python train.py --positions="rope" --lr_mult_up=0.851 --lr_head=0.00321
MLP neurons of a small language model. Each row is named by its layer, matrix (up: input weights; down: output weights) and neuron, and shows model dimensions 0-127. Each number is 128 + 24 x the weight over its row's rms, rounded and kept within 0 to 255. Numbers have three digits each.
After each neuron's rows is what it responds to, as a language model described it from the Wikipedia text at the highest values.

L3.up424:143133144085111121108157142115119132116145088141160127115113158112110142147084147171184118139109133108150147161113133137117165105131100155167131129148108131132112078129100175145154114091105131113077083144117118107128139132094145122112122118104101115143152166096163147149099135083129129142107124150129154130116171134105100134108136127126146134182108138156106138118151119128130151107085
L3.down424:105108139129142106159098129101140124141160125130134122126144118125104134160126076138060133151110122099143138135129114142140160117115124098121175145117138129090199162160118107146079136163126144132131139153129188138141101114129111133128155111109068115112155137157155129103132151130144130090101109124100115123150137102151129131121142161097100155134162133153184158101123136116134113088159
Responds to: Word-initial "Go" fragments

L4.up362:100100130104117118129140095096150138122117066124148128151151146112176149150119138160175110121141111150120132116112123129136120111122101127142132175116148126157162114130128117152142094123125134166107125122124143110129121128108113165191173160135124132081121187074108149105116092103093141126142100102077150117125154148144092134126120121128153100158127148115107147159130133131147176159122
L4.down362:112105081144102104145117131106116189140129109142121150123156113154126148133125141110120123141136152085136093089145110146092163106160108102125111151160147125108146099141147143109138101155145141101128104114106132154077168087149156158127136120111150123125095139106095158124091106133160128121162130131095104127136124135112123121146101135164130147155077135080144147090165117105130137163105
Responds to: Word-continuation fragments

L3.up1526:174081120133154122145150123139112123167140104143145132133131106145123171131091097140126116122143110117106186115125116152132116152113119167190096142077116149154172110154138123129104077125098106107133107145150117127134127161112094157189145129156125145113133151112104119089121125157109157095141118121149112117124125114044122138122123129129097149122132126098082129132118078122162146119139
L3.down1526:127120140112147100132123157136137128111148124125114111103132158163135122120151139093129094113113178093149130110130140161130135107141133133109135127113120122116121137127156120101135157106114086124138142148117141144083116147121119127100162106177126088128083132156180101120076173140143134133130086162116116130102129133128100111105143094176187141098133122148078121110141163131177155147112
Responds to: Word-final inflectional suffixes

L4.up327:129152153124145148118151105140173168110128125067122109128165154121110134163113162157175110125130151082149113103097121138100103150147083139150137145097132124142118149156112155139150103084081118111101172126101096106154173151114087077128118147121133139091120124129073090132157151120113163133123138138141089134126118138122139074134136139140140090123136160128105154108129126156148164155147
L4.down327:113100128161125139151131173152126098133150163128167148145112115166162110115117131083127166137152161135072112106167130108135122143128076088114106086089150176148130057092129115134125135123125141140138082115106089100125108093157143159166121141110128083140157139130139100134109081158158123131143140134090125106140136133148067089157111143119129116148138153107119138114098139121104117123151
Responds to: Word-completing final subwords

L2.up195:123142151107120099140138137149164109120163109152140169140097157088156156168102104121162154113131133126130152122100112150141120118119126143127098145142125184152166103174113131139150134098140112144093077094122118090167114148104090146159145196132170138127142140089113137174137076156107085113118116155118124116131129137117123114122175088127152147126101144069098159138145140115117124164157
L2.down195:118156139115156109149107130106148146145136116143167149130175129136133102087211103110131136078167147146119120122134111111139138095149117128117134148079138120113159127093145132121128168105145089170141128119185198164126124137100099117164147140135129127134107155096127168130126098080119126114133111127123142132144080150177082145093129147149143134110108153106114132124091143120126136129153
Responds to: Name fragments and "and"

L4.up1197:189154144129114137136159122123136135114104057095122137152123128125146169125068143150112115105088127097084143152123078099135111169160090156171137171124115167125133116168159119116133133118120146080081159137133131127156119139112129146146148132110111137131133111128147165147168111090145120158132118140110147170105172111113120132167155167130170083147107116134141121137111105145133100103096
L4.down1197:132147130105117118108077087126086178123090091118143103085148118121089130121144117114150183108150129132160186143112153150162126124124150134132176120107152087062137117155132155115178140150146134128104159119130097125084123105108140062083110111118110138139128156128169088106093130101132150119091095112130114134120141156118141139127141164149112170112137098109139136112087141129148111126122
Responds to: Do/go word starts

L4.up710:113113149107147163141121093133128191121132140157114138154123169106158119138123151136133175100129128126089133093131111167143113172139121136171141118122169139139121112095121163143163133123132135096135153173094124113111123133139128074175177158132095157118183126122114108131150094137116154104131105151131161112120137181147130164095109134077101146167113121115124153090128134140123142142140
L4.down710:114102136047125170135100121132095118114135126096122120097101116144113097150110113106143184137129145144140142146150124158095120099081148147101171150151145124172119150153118114121140116112178116110126090138083124141109130103133135146115106132138132147165130140104092139153136121176152152133113122173165144136102164160135108095119112124118149156120140116103101128119144174118126116130149
Responds to: Mid-name syllable fragments

L2.up1362:170122113126110176164136172104122170128143137135119136133156174148124121164121161141179122119095083119079153125091098125131106149096122162139160144089155134132155117158103158137143146103067144139127152153141137090117162102077151128086121157148111124117152123138144147124141169157085108143130103149096149089161126131112153100156124126112178137160135127134121126101120129117157155138102
L2.down1362:122122086122096097099088145095118110158099160077142102117124141175118101120184139118108125114104112142142099145129146129113193137161137104076107106133164143146103124130131117164127122133168103124160091104149160135148146131130086127141128181123122099150097120175159142104097113163131151134120110125105130145100147131141073145099124124156123154133111109117138120105163172090105134141106
Responds to: Foreign-name syllable pieces

L3.up440:134169131120132131155154072096117130081140126101141099151156124107123143167086134122133146133114181092152118118119164133128120158128121134144115132100127155167146134149117142105169124125082135100100108113122134114172147132140131096174117111155100102164133140163118123123117167131150106101158116119115080154121153160153146113100178103112106103123126159153142129144187108172165154138146
L3.down440:162114145136125136093113130156158171161165159237152158129117113154132105122098109127166163118162140123124127110109090127095116123157095141070138112149111136136139132126095132139120101077098158170114150097144127085116111124060159132139151123110105123119109106103135109112121134159108115141103098112123134149113149129104159102132127129131138175128082123139161135150134098149096085148129
Responds to: Word-final suffix pieces

L3.up237:154147133119168165133159129111123119107129119168133171136124116132113128189122137156175133128111139066095122115108151184112136159109087109171117118106133146127124141144115131108157123131096124081122107119097098082169200129098113109139121119120124150096128116129133122137128156168140153143136106134130130112142133130113133083129143137130116096153117160141132148126142095177157170100108
L3.down237:146185074127126161101152142144173123133162158116118108159106131155154107152134176098143079144101131105182162095120114103109135143105102098100145125107131125158119166133164131090131134115074166144107166088157125126154140125119119120082104135091157120129114090155121104122104159183154142090104105116114088106128167110128115128128096167119142113134119106115131093042120137130121136129119
Responds to: Latin/Greek-style word endings

L3.up1144:122098145161151170109140146139156129145141089076113090122158096113109124095089095102117107150177113132156153148136133135130117103082094143109128143094127131143150141131189137127135158132129164116140156177147152118122126118127133122116143134078131123123147123144146121110096104136124109135153081152102118115153090128146132151114123154137124111190144141129118152135115114146131145177112
L3.down1144:122126089098119124111083151141165156161154143121133120163149105110144145107126128139125157148104137131117109129130159119131136114151118160121130071163119164131114149123173151130115081131094090128126143141123089129171141153173122142161105190127130091134119143156124137089130136159100113156161157087106140142120141197131102096152143158120165114158099102103112139130151122151103120130102
Responds to: Repeated-word continuation pieces

L2.up1234:109088116125157101116159061086118141138147111110147122133157118107134138141096128161122087115111120126138113151131070132114159134161126126168157139114161105132128127149131143128133129108083114130101097165080145112122175133159138117127128119148124099111173159107127143131122154110153131136147131101106135141115120130114123127153148139055113126113112134106110121123119144179131123143142
L2.down1234:132127093134125140157097136117122172112135147146129144126111113138122092148149134148154155129104158129096134141167130111159166112109137120137132114095173086110130143145099163180087124158158089123118129118106173158159167108122088142120111144144104153112146159136182132137156159133137128090181152127105148166088126109120195115124132118114161073157130109123162123119151139051130161112145
Responds to: Two-letter word-start fragments

L2.up987:134109114123133151109139122146126107131136111127195115140145145095164158144112149115130082110148123118090110168121131122127121116117118163181108137123122147114154066107146172105159106104143143102121114136144123115168108127153145135151136103163116099145129136110138144127108111103115127108143089157142149126126135125098164098171173121125098153115126121159094150151107118162149126167131
L2.down987:126122110096149144124122155158136085142158129125132103115147134080168160138110056162098131101129108120130145062128135131128121138180129155095097117174106147119144112111119128091117124120137150141135127130160172083111098123126145112078116088152113096125122111153104131137178116146121106095141140168136141142122143103117144112144164115139098127106116147116092165117107161140119113144116
Responds to: Word-final suffix piece "ed"

L4.up264:126097073119171155100142148090111140141162116123143107141115130119108118115098135164157113108121110091080151114117104131132125186120103100120148142100125158133117159117121134112144094115156145126108154144130146114141112126154126130150139131159145152172119152145131152121128187144118117114117094127118155177118130157125136126154114134138115154133143123135127175143136112146109157102126
L4.down264:151146148123133120149084166201142164086116134119158158163111125092111132161157121120107115134144141147099131110143107150118154088165146114116129117126120115105125091109153133140136159127162140157129124131161128119125152135077136126168121149149182156135137085105168129138116141162152104138189142171108148097137155131087115132114138098107149095157130136106096101124118120136157148085140
Responds to: Word-piece continuations, mostly -ed

L3.up202:149129106159109147100112130108133166109153125125127124118153135114154123153101129142178112119083117101098117088105095082143097119126117164155125153105131137136151089134111164140144116092126124153115135155118119129122116126112139107151126179146113142087149109116140141156113126130104064109145055174118134131129116127102167151144127113129139136135128166127083187117093136099143141146117
L3.down202:109119138108120134140150130170146103132085162138177121115129121138073113120152099084136111090123126097130112111098119102121134121166166112142070103119134156089112121135112109105178126124133168155156120110104154126126108118131056137161098131125133150130094168110122155140100164116165190140132142118139097099146139156190097080107150143160120181129113137126135116131100182111139181128118
Responds to: Name-final syllables, list conjunctions

L3.up910:164139084102114091170139170169149166149161131111170124123132151118148128138111174166153105152165103117117128110090086153168114125158131136172119147116134130150150096152155153132167141126109122152105153100104113110153178136090116145183138125118104131084136160091079140142145116071084109157114119140080102130150127092122093094115132144120121109156099164067116139119126119106146153150121
L3.down910:157103145149136105140125150122167179126117105122103131121151102103135137102143090102118134132109089168177117113133133119091121100154136115166116084112140166133116103123166117160119184180132116181130124135176158123156135102155144140145146135108138138133120125136152161154124117117159117130104114120139134142110119145140097114132126149174115143142076131146142128118145156110142141136127
Responds to: Mid-word fragments un, ang

L4.up621:165136113138150187110160144137138128111120103157150160124174138110110116207084141185121099161102131082110086107099124133126116150101122134137109125134134137129127159134114163108164125136113148129103110143116112099131158130149144098134140132145095134128123123145155129116120149140138085118111097086164090137138129167144112097169119122124104110146159111163111108099136116175141178118127
L4.down621:149150123106091120128163113156137102147160120119119098124100147162158108129168145125143114164131186091106127126133098110135113127106060100153156128096147113119131109163114118157110136136129113102163138082156109151113153110076162084093121115105111131149114114130110132115079124193151188138120107138105121108109130115122118114134113122134165094105109121171128111093142128141111111134140
Responds to: Final piece of a proper name

L4.up1343:148128117148149120121137150131150135155110082088173117173147089150117118117031123140087117125137127112132136151114119108150134129140112175127097121134123169156143148096142175119158095128090147100134168160113083119156133115163137104105126142096093127138161129173091139132125133137094134151166072147062135110160113166149134128163135113099155103163144168149110152118127116126099109146144
L4.down1343:122131094096147149123076102108120142149138112147060115091132133118146107166162123099105114138139143178123113163116132143142187138096119136153131126132114123134128105183092093142102131125088116111102108119129147112116151134126116159121085125142085128114141173123113118162111138155128123092117161084136156151102115121128106076121117131093144111093165120146124083152115148091110144097089
Responds to: Mid-word fragments in names